Weights of a small GPT-style language model, trained from scratch on English Wikipedia.
Size: width 384, vocabulary 2306, 26M parameters.
MLP neurons of a small language model. Each row is named by its layer, matrix (up: input weights) and neuron, and shows model dimensions 64-255. Each number is 500 + 50 x the weight over its row's rms, rounded and kept within 0 to 999. Numbers have three digits each.
After each neuron's rows, "fires on" lists the tokens most often at its 100 highest values on Wikipedia text that the model never trained on.

L3.up997:518521446465525451458504526513424478456587574479572576447528507564550526532518554474440456476588458486441508486454537570465581519511494521500518480490486497444563538569424524469499480500521507550463494483524541515554507479500572570461502504467409501435520560518501455617558501543636507494526518412557483517432527470562548503403491495508614521593461467540457521457571447498509526454573428448427540436448499521424568553462486491494524475527413460474421391454496481504478475485496480548434510524456497408501614560560502545438464552410564477377548536534545404466432498559517505528
fires on: "-", "un", "ast", "op", "er", "w"

L8.up1714:490381468484589462470483502472474507524431550536460503463503443503482480491560424478578535522512506439493490461441481476513505540552430461594385496491519483502452531516447503530600498577553432553529537485524461486556487512537544530538493458464573486390508446583472509471524457502461553395549551541501554521581480455466401486572450427421541537467485474536514537442521438567499503539412468536504375506503444497499456556509409500515534493470576517530441554601561516546427442555499533422506497405545504438494441551559521452502497454523409477491552534447402470450563509571548486463
fires on: " M", "M", " m", "m", "as", " (19"

L5.up1747:495503500525508412462436537435459564455594510469579534456514471502540462473495467555537466457638510509449411506574494513500503493628452594488532516474476501420561438471425569493494543530478598432507518591511468443578461405454605557477519553524460535561580522486652426451526551468531491421489507619552568519514459434500527456451434435551565505528556492541545577445533498467453586509510497482404430568592471332402520497526523480487519435492504451501527373452558558451556526542525537496502568402442515479458571561468542455541478487508521444511522489531521479447522507547482540435
fires on: "-", "im", "ab", "un", "av", "if"

L8.up591:446474508414497444463509499506547434526439579517454460537537512564429505486535528514542594523562578572453594479502530384469588463520437418518490505534560462602502547554562471450482470445431415506467575536503523527484486469479451464502565466412499516564460446563442479581585548532549477552482464514512439589527487593423442510501513525581569453440504481450527474527477498490474436542446499485514459462521420577412476529586493495523442543514589444462519502523390538559556465484448572462549488541478547462447477556546433394515411473485485489460551536501491467544491467488576462398
fires on: " m", " M", "el", "ul"

L8.up71:559517497491555429403430409454515430552459653511520460488448552563468653496483507495497491405462380537473497468498471459541556479473493432470443553440451473400467486463500597512417468479511535583543547469448515494491540530565460517474517563482468413487541489544455415401545506452504483530547505701483525531504305482497479479496451490516585460472447527640536549438473501548491527468500521558526500468506520508495525536523491470473506582536603473417483488449651497510622471526491477497435402523515509538447510535497569492439521593490518472460463534433505507546544506546478461555
fires on: " l", " cl", " p", "l", " f"

L8.up720:477648495508421489508441460505447471499436414481503451464538448567497474507519444524470438521494566533493505458413470434523622473610426447587559509519460537423537484495474461492588573471575555529525499531470476433609570527524443485418499532535536559540445516548439437447487507505497642490515412475539511495525503461570528469596417492455509508467458498483478524513540528514435492478478470499499507483546414580449542548408493526426431426472603536544523507440465466495397545459458461462549544486451434427449424470504567538541477457469547501448518507530450561508484456590493528449
fires on: " War", " F", " f", " G", " W", " Sh"

L8.up1633:418451393450535510514493480511559437582559443491515470544483553451562519405520401436503504455504578441538482448490457529436559490466508501533473526528543491543488525566540563533539565418625530505506582474440408554591507429544475466424464495388457475592580468506533479524468497436393527468506516423550511548480557469489498454542542563441529576398514593509469528456506495409473483452506438507523546545558566470567510493437469573515560407544614406550489516537597594570479470596488495545549545492534445506447459555465466486404480431493461452471426507539513447514492532496547579460
fires on: " T", " L", " t", " st", " 5"

L8.up1775:472469448497505576539553531426432461407496493463456424430433417477473427538543601545433446476508552542475477495492481538503455481435508496588475504470455462474561540466502522513467547430575502507566527479438507610511433488488503486496577505559472442560485525529549569523585466439568486387441540496547467527526516486506459472556438547498480509514456474504605536511437476418436492443521579610587459496433550405586480516437413533501540598494563485574468603562465504480572488619544409587495561514522537506462563505479493509473451484455549528417489465473475470573543411518492560616
fires on: "h", " Har", " car", " h", "ou"

L3.up164:514520444555483503528519427486506473498452426514465545477470443464499507501453586449475389453495510427527543537530456498521481442471444484481449526564603628496503533541472591480537475431404467501487456410462522577464530504572520450537423592457425509524547502425498449473498502534486505549420500501448412525465475535485509435486509532536436572482498507441413437449411501466436491526599440415562473463481440434504625468465595428495476531574487513549434641510596525558501438448547576538485521402590424454466577461522416546538538492544532525403486511486519503511548533518457491490
fires on: " high", " U", "ant", " sub", "ow", " arch"

L5.up946:493551467573487482523431501451551494497447415498463552495561588624553490529489543392481535515478460502391635488478499422487529496580520448579513492469576498503551437543582476521517494546476408528576477424470525352454475473546506455505402458560473504474445447454502536526478541457553448545505457423443591520623484445519507570488531462513500536566481462458470463543525536437496514448521396509546486487534510493518511563534484485479479564471524546485508543540529495420454538382483456578510584459535504490535471490460411486547518462487446462554599519445453430581543448525462520411
fires on: " of", "'s", "ual", "ove", "an"

L5.up1460:511471584476546499502403581415512541534502480367539492408556562578511496472579494406609492564462554400475457471510549571521535456442444559553401536437506509584437502459516578522491474497505555440466428547513500537549455509504513533455468529522516549484551504651502438453537623585500509478491409466551526481508503566567455495492516538450583517454532460479501447547613394545480471542557628527502409519487523431531503506505451531462559625477547474576482532452480552491447520415478581525503492519510568469528519307492442548510450521504540500467545498450555502439485472456454455556
fires on: " ra", "ra", "ree", "e", "ele"

L5.up466:459525540527488480419446512484473494478506600431574557441519517427522542526507486444479450488476556426484498484541514560574464580524479433453431447563499480571479434539526542674497505494441460589455490537430460507426474576515450402510570466558523503542539503507483521503522364515462423428464527620480511453484530621462501461532486540515502554537495486513510467408464542552482551481484505444469553474499475460442559427394620565647519489476431493458466557470404580447514478417464494512539526491458487454554519453457550483522537424495474549448476607416476465526488452475606537520
fires on: "ar", " Bar", "ust", " Total", "ur", "F"

L8.up1391:613456468515530541462450492511510492423516493449531546441523541545608491538577559549463595436516507482427493543485511587434490459485441532601512566451494444580401477470507583415516437546501375373522523458541532464473447544446583552455398487429534491474448535542562469553532464576498511516501513426543508521446454519391454518482552456483559549489565577457501561515549460487469405421513566438474521546457488488575526431470500530515540505476497486485519501538483600591479480502588511487508464448480424450469613387418493498470461530512448590551562486559474516453545465471485440528
fires on: "ra", " for", "se", "e", "6", "9"

L5.up742:452549494474430468473450524609515488459505466429465580598459519557524437511499499539531644570468553443478436511522459548517518445494529526514514425477441498591530467341509521478480471584473485515542528395489463536597470617492582448430481517545499594478600527464458497461531547514544368466458486532567530545502512482525558488494494506406500428340526537549544544461520509395516408536562511479458448587530430511446446498524517543502509574484501517507515552385461447535409541472504478466522424545594497470490399551444456534610503510463540512412533540519392540530440600465536493465
fires on: "h", "z", "i", "g", "ch", "n"

L8.up627:524504461406599395588567578461442540478460462432462497589456375452543583487547420483508454464490456495504573593466481568522535433507430529516567477487535485556438399448524526429445537498544451554470472535441549595508476500440508494496508513461550466534531553426471383585488527463530444531527564416486551571593404426556445545514508471563540564429500472443521420658573502547555505516403503567421481397430465533556527516527554607403477482518524433525446549584444534521402452529530473472559523457407483497469444529522457519460459434469570541483501490471453490485432539498472477558
fires on: " The", "y", " |", " An", "ar"

L8.up1395:488550518514575482548486485452380444427494459473480509520506546471573540480418458507519587485420558435514387446447488520544515494470524404494448461589404571541505608489526581443595528466563486426427507497549451547570497519498565526527531573506609436556537457537455554437298439477439536523460475549557560465569472493428461474480460504462484512503538503538494463474518460582522557452502528405496493553473602466435495481447405475489472490500476488506564504478486526394553492609488562534539482503568499459498523534522489513478623469515558482546513453455476502578527511454445462550
fires on: " T", " t", "T"

L8.up1756:430603468506501458500480481500537464522499558470475477459490424484524493494484425566489493561501547482447429550559534508543447473427477504522518567543424401442492512465527547545549503534496544522435486498499468361533481473541544359475546522494449467658425564477464492471521562589453524501531493505581508424532535507493458531577481518505483483444509522571472482458529551530514462488513543523473504621399387531464515469479531466502557475446454502528448476451439537489429496555534440495598424530472490424463494537526453503493500512491538520481473424309562526523538526481557419460
fires on: " co", " f", " Co", " C", "c", " c"

L8.up848:484441506557494473518442417371616516424517513526494433482517501449520521461492481506386465394522480571465529504524425390491518524545547527435448496542476416433464510400574584577519554491505522505557536476497543536535412484585560561434579553519548504502591498503474599450463558440469464502583492557513531487471527511550516510500489544450487518496534524488537512484569550504525451472479509406561388506570455474459516509475509517515547544537573518490547450430601515575504473511427475469460535403542586508445519457474463575494437513518483537439465456511440440515511487536444453426
fires on: " l", " L"

L5.up802:517492493499490531459547485455495526521458436523519486536503371509534509480545539480482426451460447514443506498526448581405458499472421456528473557495412465476417465535485536568567532469554521412457436508487454534454537461535492512438557564543556473509524592572486486496554534501452525441548565513555480595585437464410553519503451485412515433510536506501499534513510423493522521486468444516596464474518436458521524504499455430362480482461461553518528570587511495524541508523488516543626539495432498473441509451535531542528521525548506480542502505560456523504550426608613488494
fires on: "r", "om", "ic", "ly", "l", "N"

L3.up999:538528434424497459413585460474523519393572472576458568563527503556479490463489522492426468519548451566496451502577467523457486544589445512504494455417503439431477512410472564483555478544545539448493463458428442504593570533515551503408480486543506596452499490550557532411560490496463482501535456454518464558607532457574519433517410516456543552524578469558493432470490511527464518508502507523501614528500402479500515501532497436471414592567605514624535498509587443510528421510409516533474453491603377547540501499532532461455495469537544471567482535517552520524544493499517464534
fires on: "t", " (1", "–1"

L3.up1878:507446399559475564569477495451511396534516471457496516454515567470466527490470468600434488426556522534533577518468456556524492513440532531582530509538448462471501521507552478503440562441478487562615502442525430508493481490438546467538395513422649497396457549469569539489519602473508570499458563501496499494432494560465425520588499553398445520443437515460487492529492511480481551537394546383497481445534509544486455573551516486472490567453389583570445442439510449459450504478387535507442559519580474537513475484507512440443554575485563457480415530442502511469485445489446448588
fires on: "ar", "ond", "por", " go", "press", "ied"

L5.up92:481495538489543487590504486479458438456597471457441456452539541517534495497494544461510434544523575523544564441521476507410471467566539521515471490578457403458467537515547488404494495477524466547527505534473516421544486553527521550455413498439521513426494469422510511513482559409561487541512585460479486382567432515491493518433579471565539443571485581487495444601497510460504477441524467456552524436551541533574513503532547470590493471563491546489482442463635505487428483483461469412519531455456439414535513495591548455457493545451579549475606620467490420595571534495586589489
fires on: " Le", " le", "ph", "a", "é", " de"

L5.up47:442535477401428489438512547543472565478471426615411520550515495477393470436532430421522612485476554551541451520464455503472400472479454489529519506445485473539410479521533419480443463549510537493494386566472555405426474512482533471592509535510505445482516565524516513563490519644477400448540451508530524531591521491415496477455509396499490670542426536550438522473456521560456423430461499560483622501541488458526535560507623513494506457476483506525500450466495488459477561505474544584545502502488424605459542433377484565522586403495592424571486463502529439463489460443499541524
fires on: "t", "ur", "in", "en", "ut"

L5.up237:523566534506475477383495499399502505471514500460530621526511503520547523572595510534481439484503493464531511526502536495518483555490602410376503676451559545525536475393477489522566539410490460587508512553535481431563496469466538421433491544523520487520584443447403535515465581543448569453469567491462464600404514490582549530450500510538451498493519388555519475511603478521499510547444542552482518483427455445508539565483503436452494482495395448462560431485492529531556489464540513596499503485463506558458427479532493566488647541456464466522519445384449481502567500441486513454
fires on: "a", "or", "al", "re", "ia", "y"

L3.up1263:478544537562522554461476465500452503571494519494489502560499461455573570498427523619499555467515523521558452445539467519528439573480433479545455471557459512429488473413475526434457406441558427467428461467483499431486506537412524478452527611436540447588475633439541506508483567472528449559522556505533570519617489505516576546418461473569508549444523462590486481553515521407541509505479463445565575537541425569479461497487421467440534477589564422465562567486508524527537592460574528477479504538388575538535387441531464487524559517476509477508516567493609581507507513575453460456
fires on: "ay", "ly", "ath", "ate"

L5.up1706:474463457453571514548496434471528465524531505534517521517511453640589512438507435422561513487446602531605436474497571577482487515439430446443470479533478493411406556501594567475427477496528436510444484362521465578563470518473549425474596481506389565481417513560524475566464517431487463463479537518466395562541387476482460548484531493500454525515558493417450416518420418537488542521504573488507499428577505514500455433447477488545528415499560452489448489423456600483459437511444507479494508497493457498391450495519504504515471405475547448502538565440481466531503498501464454536
fires on: " tra", " Tra", " school", " fac", " Team", "ra"

L3.up1429:498649546595529507489575498503530472394491472471577523483548518521481564473510524419537424452444499438579496617574475475489556520503496473444522433452500527567506485479529564494485461489656610445462444525540470553570454547539505437404526523553476503487518497516574528404525470494540515549531530443505437435496451578490481495496536549406518538525484479512540475539509484593500502458416445484483462457537499506452485542531523470508504513554616539481579552462579588443435519551426603491468471419428502550428534581439527437524496514438440484544501476449432544460488403507516450539
fires on: "ig", "isc", "ll", "erv", " All", "ys"

L3.up1236:471456466541530557469511476473504550507394519460516529444552486507432451481537452474451561486548535476483593525590544479479513540494521507613574521488516485545435506514502526438469492510475451445532552594553453485489512460489580433490525531387562462520438523476540578485462539540519536467452528562558500562501493525453451375571591511413598542450490401564489519489493482577476495446463495500549509529457516524466631406528564445487437569555550419457397538462467429604479554440500535516494567474556508494383563466525430540511501580410507499517458502440484479476519481540546451499
fires on: "ann", "ir", "red", " used", " Roy"

L5.up1859:444540487467447527507568533506455463499555535539502480440470418463474636483539496466448443454430559485463556536566510493478535538620509523466477583452496455565464468485373578465463473511484550537446486482472494479424577466561549494472601437588517466531580509480502437500452389413438556511511538505568484425532505438440506514499425503464449525557505593468453462418571479515576525445521466491628493491481598415603592554480497539465556563527525439518507504608510543550453462542485462422524475392519571431520523457526458642457477448514551577477472455441451436479470491499516539495
fires on: "s", "le", "z", "ret", "c", "p"

L5.up79:467486398511438548481500530508590502528477515506504505548500519516455474491406498578588523541425482474386560547506464480438597419511521514469505537610584507445518530413434478448354479455564454582537626428503564408500510502501463485397530503518389526514485405472508532449530420467561497435443456514480511421542475545518564486555508411503516540538487463462555536481498454384518476454584387471503505479526426609469409537477561508445456559576500599519425436551518570552417521436500487462508526552545534460450425550573527544590552501520517513461526469549520578497506482550397558568
fires on: "o", "h", "i", "ast", "k", "p"

L3.up469:466499488418441515528567487426456453560522545533532598427511417446415528408486490515494468480525446539522422501554428468472474527459476571449502384531463423512436537525500601538487581427521537477457622499520421543515441495508574486475440568547542495443533560477549533468500519488509524485546548372458437385489549474477507492564588481553526418543435495535518531601455528473537458476579550561496498419542491444515509464487493424412432483483476424489482513381521524480535458442484612445471476439413461429492380462511451435542583549489454491529419591467484500473576443520395417598
fires on: "h", "t", "am", "per", "por", "ond"

L3.up664:605439458467449568486547458402508404436506504494496573459550533467476487505550549482491517453528489463506526487486475564472491451522541461500476520583478466502484500555460460606525610562511455519552477577442495511499517498549514484549475430524527463566458537564475469495463418516388557538488535482482534435517459471505541456579481410444446488483399537523512479451503516478446498537361555515448536587490522540564491478537425438404512473453517421398520491568513550451485527547555486460562562413462520425447562391539507525501536418460532502566523522483445543500534433552504425452
fires on: "as", "om", "m", "um"

L8.up893:537514527515560535548514475455394488496523555508516593497511500513553394522496466468621474446525501570434478551532473440554445524537471511504546439484529502516407427490549568551487553481447440541495541491443479501513410448462475491545462534468554573549514440539597490485445468465481462472532504489445493543498533462519496497518448593514447463546477478448508433454458512373502412536553491467503561554488499466462458453575507555429458457406638533507506587442483477440485498522512594531555486514525580523518540522519471476607612477501512546396578478481506488443466552564456500488
fires on: " K", " S", " sp", " Sp", "am"

L8.up436:451488443544499450461498510520542419500447519501423470562529492468450521576528449535538536521512449476495534493512562540487521605482423412526519468569492520423497566429524525409508492471641540524553557389475520476440474435562486424525424502472513428536435556532498433487512419463512493452539517455587545489467517509448524553588550536407543602497489485443615483545542481505523518525467403501545476600546472462522550473518476493517500495475552544423500480519447500458463437578548513459428513462443566403484485504607442526531476503509459512472521441502500502588431475495436475389
fires on: " part", " f", " count", " 200", " other", " per"

L3.up159:461467496461557548471496426521588536474588466499492534520469421539448568575507456545496582540508527623501491443548532456448479544544402427581499542490660557399536555587472513487415486473517523488467476491531494506476472458484581465515554493530444540540502482493509543464456434536438546505474528509478406520474517517464511490609500524509574470518423465618413469562542499549435379432447552474523525533535555479523510456420542453472472518540558577549550562496504503395510461449458490485541481477546455403482463453607588486489421510493533487542396556489480481551534557527457510458
fires on: "–1", " (1", " qu", " Division", " k"

L5.up31:505449517538477482480515539579474593421550481425547505547507511530514455565474463447430510506474444461443451558536542575531483569478516478497526514519378484487373572528537439512595504470540485512550481488490442572491534568550515541534460596524513556522478508463472410517497581541553607522471518411462452523475493492508454461487487450478540432499490497536463427483482507503406484533467604399416410554561549537575551464492541427434467500429472500586426534483476512480572504488484567556538422523467418614460552522612481514584473531445554450467405489445417445526543403530594502506
fires on: "al", "u", "r", " later", "er"

L3.up810:458502474510560510508533452473459465561475611480415565471475461477491492464589535442472478475482507488541558500550501464472460485613420501499486473508476622493524466489474466507499443533449440608480485478491667493570578588555537549510435478572504538510576483468475477460554410522488557444539447469544405496518529524530507491516466572507463613517462490488443543513561546508474524321444502461539572568547464532508592501538515582526575564395504534517492527580450373525509442332353502487508485496504441538459501446585462573471403457509414537460450550511507509556524554572464452471
fires on: "os", "ire", "le", "j", "ord", "s"

L5.up1459:479478449472457549516485520476488465472468567486454399503577482495602516513505509495581453453595523464471547477524520513440413558469485572552545509490548545435536487550416458404555508445499592527559549470432421506508430465548577512481584513492569510557491550425514502471478597484521450553467425476452462507511535499509489434563504429499496594448531391478443572527572426424569438464445533470544414524458462515518478482457518521472544477493581559558531629488481525550441518462524478471475441426574580509457557493542495467540507573492601495569531448493416461483517499497485399427
fires on: " is", " this", "aking", ",", " a", " A"

L3.up1635:495525406571629444479530397447500487441531461488523441511525554516506484546462556551490486528554577503464525450480503461511447497438514450431567464488561557509528478544525573503590514509516456471431531436491488531485531506524463476431444459569511427531502483592522547476528511610500460439521424505520473538580460625480477505446450531592522518434456540488503514579456521514445423515469514479549637494585522508574535472460600482550481503432459504523512603483459585556487579545506479521546507463480477475435494401476498545525385558377475542433441571555496442408435472519499558442
fires on: "es", "pl", "K", "ab", "act", "le"

L8.up857:459472575442514447510552561457499523514480524508479531435527454548423439484511458463441430506517500463580549521540401545549512509448460452500527471536520499522556486557296607500502404433525445481504585481531477589520513456554547524512550495548475490484524493508591538457426554579451548496408538445524493454486564487518577473444537449493522451472544617538478554574541488647467593469486453463453550473486604526447552503451503514529503510474568464566430615533472543527544479555411502559426496446449417444513483406539546546479556546400528535541527539621525527455468575458518504425
fires on: " t", "T", " |", " T", " disc", " sc"

L5.up1222:424526444508496590507464501593438398647514426510450520462401498546592620506438391520511487502505560479508481506544487386603566493446433585426530477554544506529472544512571558552491588557409440489474545504520489461545483532459457522483420481436517452496574555388524556487395493516442564432512471437465497464511552499571562447562526516481455549506412487519470453592524575474493433517551558484514529541523497498507467490526428529489492438579457529598564545451509529534472522561519526464538473529561490531536492451522461542536411558528475512519524490569515475510494485480526507550
fires on: "'s", " that", " from", " and", ")", "ained"

L5.up419:417455467419542536514490501535543478444461510505431451503477483502499498502591574376483476472470444530437484543543498469522496495500405389529539538416473544475584572517525531446522519518503421487458546518553414531549491536540470556474476509545480411540459510577499452448540459458488535505484484496504444402561546515532543567473548538535465439538479532562636493466494458497511450545515599460467431529528529497524456502564460534433532620497547562443446646533519579550506447525442482548485593552435481479537413536582467552557512559448448589389507504602557447521452439472512543514
fires on: " h", " adv", " str", "h", "all"

L5.up1393:524544504594478447538517458450553430429553493495606583474549536468458498522440568481444512471475520534529485442541553511543464475485541477566443505577469480531425511487527481459510565563392372524494445484521492469521533483495476536535492499397439572564520451523455590485551497521497525475539504463529514502535409408485472547517549459473496536513476542562456481493475472542479457471528483486606469531536558459442570517500486468522530580506477448506423563492519495588481466538512462597613446446431524526513483540408469566593443507512492441430398550468417498522476448512589550537
fires on: "or", "ul", "l", "es", "ter", "r"

L3.up958:542461513486516580396469457466458504463419512662557492520449424533508529421452513434407490517505473477500454550476459512505479521487463510547529459587502485544413491435420509518485496478523501501522496463427569479540554524533402544544544543621571488545416506432548543534502539501500597481434434555429484595559513498505547520559474467436495507558487540532567429499530561512443463485477474413519467525500450494541474560504502399525558547386442501407425514442496549432522437523492505516501482473492506549492602450533530480480519504470573585524456476501473608412495380536533573443
fires on: "in", "al", "ar", "ic", "u", "r"

L3.up149:559434463444592431511444475546514506535570501494504504559582513569556534546460422506463454583507558533495554473524580522372574449570514606446422485519510534459508515501539547502480568550529516490506546479509559468521491432447517521532476600377523511469519523447480505491554560535464560472505521524537444604536515422556416488472401543583454551542555508516518519419495453489552559534513426433481430491511408521561446367525522512466571442522501486508529555558499582426525481473499423507493461449528443403484514614454369357454472523493658475421500460546464419523460486494516470607
fires on: " J", " S", " P", " design", " G"

L5.up1784:514453526443515552425545477441479407508495502463399433507552507521471556487421502494441459438449570494477494450399502523515485425484490496605358470536542465483386567557573538521475561516520523547479487433436496461527414555438480588520378435522497569543501608484517524411375472491645554524471595506541401519516521521498505434436524502492501456479543489470554499458525532571472440592495485521452522505439546513552490384526434492497564496447486482511555477528560470526535421514566456428575539487521485540564534451469501564536462504455436441417478502403469596505513490514463443508
fires on: "e", " p", "ial", "op", "em", "y"

L8.up65:494431542526507502503517523526381498521527462501526495546516491519488450587530557559549540516518535449438474495541493525551473502430490511513521474572507460531565375480536436466580512535529472553418434575426497495484482514445440555445489474484486499549541453542506544559525541409564525527472538417420484516507471480522554561551538442471577509506452483522534514539575456439509404494521388504387483521417487589460473562417563514427516446465482561603571544560455517491447487494600560479522520554483480638538582506452504524578456500462565492454476560541566600496506568508382518495
fires on: " The", " It", " pr", " sp", "t", "ar"

L5.up1815:492448508510484520552460538444570515435532602508565534589475544513540475588484526524426472477554538507522458492444533426486521497599559521545463535471561494486547469563541505472522510532482490525448464506526450485548512446454434431536545570456432457523521431504445459521543588517545497518582488418530592498548487404488407514470614572569543468371557487442530538503445429450507419535433466442421496391505496509552573568526509447558449468435420451527535478499517545634543510620431445485511522405519455464450458456490500448521424478525482496447539534507482518568491510505438428446
fires on: " m", "m", "M", " min", " M"

L5.up1074:499534520518571527391453422533523458520487504562530459480466462501510576484502528457538585455409473524568392572410560475521538412484536479458572541527462455482556551468432538456605529515523535554462601502570444500398474471535483494426575605600529548427500482499481489494520489467452506498450632497456389547470502426476487479469510497499518540443385514517506526599516448533495535543578586561430377479432521449482619487443445453429559452421510466459535550405507463532604570513580517462560510402440535518460419537503462482429504465455534499509563538472374484532434430407485510513
fires on: "s", "re", "y", "er", "il", "ations"

L5.up38:517473583525514576531392496477455598552473495477469463459444435481509476467534547466450438434538490379497480448432554566472523511594550541473495463554400534515522475504519507566343561490473480507522422456498474489530545621608421540518545457406501421499547484478442379514572503517482554560573551492505540490431606526535559471504468564519528509427455504477572511609480537449430419436522459538465514507474446609456444571432479492499466440509429477517527463474559484492434452452469452545538618435481548546485514522583487515510406507513565478433488539520475564419557522465559397474
fires on: "ing", "ed", "er", "g", "s"

L5.up1857:496440504571488563555477469431478621520525501535467503416512419470483496532583455503520447477580434590508469588484449578498494441492505534493433466530503518455481414539577443559447518513531445446580542442530507496511567517552446420493500616538482490502557564492511485561494523502476483553483508425525537514509505505434474549517556493561426431496484592552408571555529520517447534491468401549490512509542489431487557538490490483449503511520470509549576552585573525528533544449448489533544502477451537483460494514531455522559495567556565410428526499491494495427425542601486510553
fires on: "ly", "er", "ed", " app", "en", " with"

L3.up224:453606517479435519527531506436546449497446431517485430581372429515533527541466562465562392427586583486462466602440497522581600546552485550494569496462526483528534560587551431435538533478442451547442493550528620479459443521545487589503475475507588562537498511498506504425495487493501438443474551508496460505449495528493474533523478524594485478514608463426461388473427507513436451542439437431468449566551518518400472446405578551495492511566418510512541473432524533530453497460429498510489516461478570500452441469532480408497671516407515471509518492407544474536456470542517602541
fires on: "ord", "op", " Ind", " Championship", "ok"

L8.up1774:430414523459469442542435444452533433450496493453554529511429448509531487464417464452469483482479460474500551437420485485490590486518585462430570458592491604489512568453495505457477543519455515474553470423590351553563542533578553537552535540438366451497638511531498497507500517510464456489468588464504515542568521427525548462494460609449444442541550551483529661501462529521522463520550528423513507557489576458478589568480547529517598470488469495488483526557467569415486428550533543591558398487532487442467460550569466548489460527513562507541490594562494429488516483530499563431
fires on: "er", " T", " t", "°", "g"

L3.up1549:438468542437414537523489413458557460389516493494553452441548505556521562484539437492406455494508665576495552415464498479474508492465529491442539593568586529445442496490580504563442524449501389446435520434361537478581570468532459487548481486407487454411549588520509569506517505624619591496513537470594526466526465470523605578593419453447452514434596526500479500489465580474522529523496511491514526433493564482472509467506475615470493504508534482547439453479465495505471452507516382471545467459506472444479381453546493656509484466465585489538507559522434478536452479455542510504
fires on: "re", "r", "l", "z"

L8.up559:542500521514534453468501489496517425439500527542504484501506456491476487459533460576592419557523544513490498531493551552531436517426584493526524439555470430476542521452522624431567511528486500477437534437492490510483555577513534491467477496465511562502525519522547547454412568492447546521581469559532376492464565472451481453555567453438404556480509447465570573484460451398535502556594476513452517561471479496519484558381553566456512439463485479477516493480545492501464485473525398514577436537470481489483466433474504482517580547515448465495459595475471629401500473364522428372
fires on: " C", " c", " H", " E", " d", ":"

L5.up66:437525409430454512541510528522504498471466565474478418557529501533482414513452455438539501517549376528556526521494467501648457525489556479522503404504527410520523497376506470485498512543514536576549522501462496524539469489530497547417546512490491578468512522428391514552530474483423429489494461551473540549443695569596447505397496472491435556484505476502498544482469517470543495502504498453443527496555360540531575574472469596476473536537491455418552462476453627576422574502481472544615483510545488462522439495541463498566569487493503458507540557568484486499487462532509474491
fires on: "i", "z", " t"

L3.up461:460481520404518543478488461574530447534524439518510568437435516501517472543509436512574500488446485501475507519537490476486499513533477550510494521427598501531507506577452416464493514485479423478454570495508451431564496444526546467486445463535473425572491530510506506595483525513521439466392490542407468499512519509625451457384594508405552498453487442488452469485547484438514542490618458430497480444432469403380552588456437532435493466563522512486495485492522558531522473546439481507531506604509464546507472447501523483576508520586519696468464501534498470556500546472457568547
fires on: "ig", "rom", "p", "le", "ran", "ab"

L8.up91:518511506561498428476578419541482458515543445554432547531587438511558543595534439474425510461549512438424519444633428424486493534504424535510469519482574463587513487525464454477477531481575530451440520486433470448570486551449528564500477472589433438524512495526571538538520426468544420429472565455612445521443532538483470514533461456537485557543515579448554487484520457627496412468528544439537501551496515558460408587482498452431483557420565484518462519378466490491538494532465508528517509529477376455590451486463524557488403556567508530507461532504583498510389576497668442449
fires on: " (18", " (1", " 195", "2", "8", " 198"

L5.up1563:562573498489509523441571471501365493544496465479497445514515546536489525578492586531386493516583474471510503451408401511657409453418399502502411507604557375581463461487383446503460527449533475537497490458431493481531488581490462516443456475498478473443508421469590448506485438474522455516508460508462523484544492484536486569631600520533529481491484501466476513512415385495510498558490478395523460539456471522370445484508597529501599519504491415510548388469539499560482540508512551471508467434479483568500503501474559515498482543528586574389429485556523478462475526494580481528
fires on: " 199", " 196", "8", "6", " 198", " 197"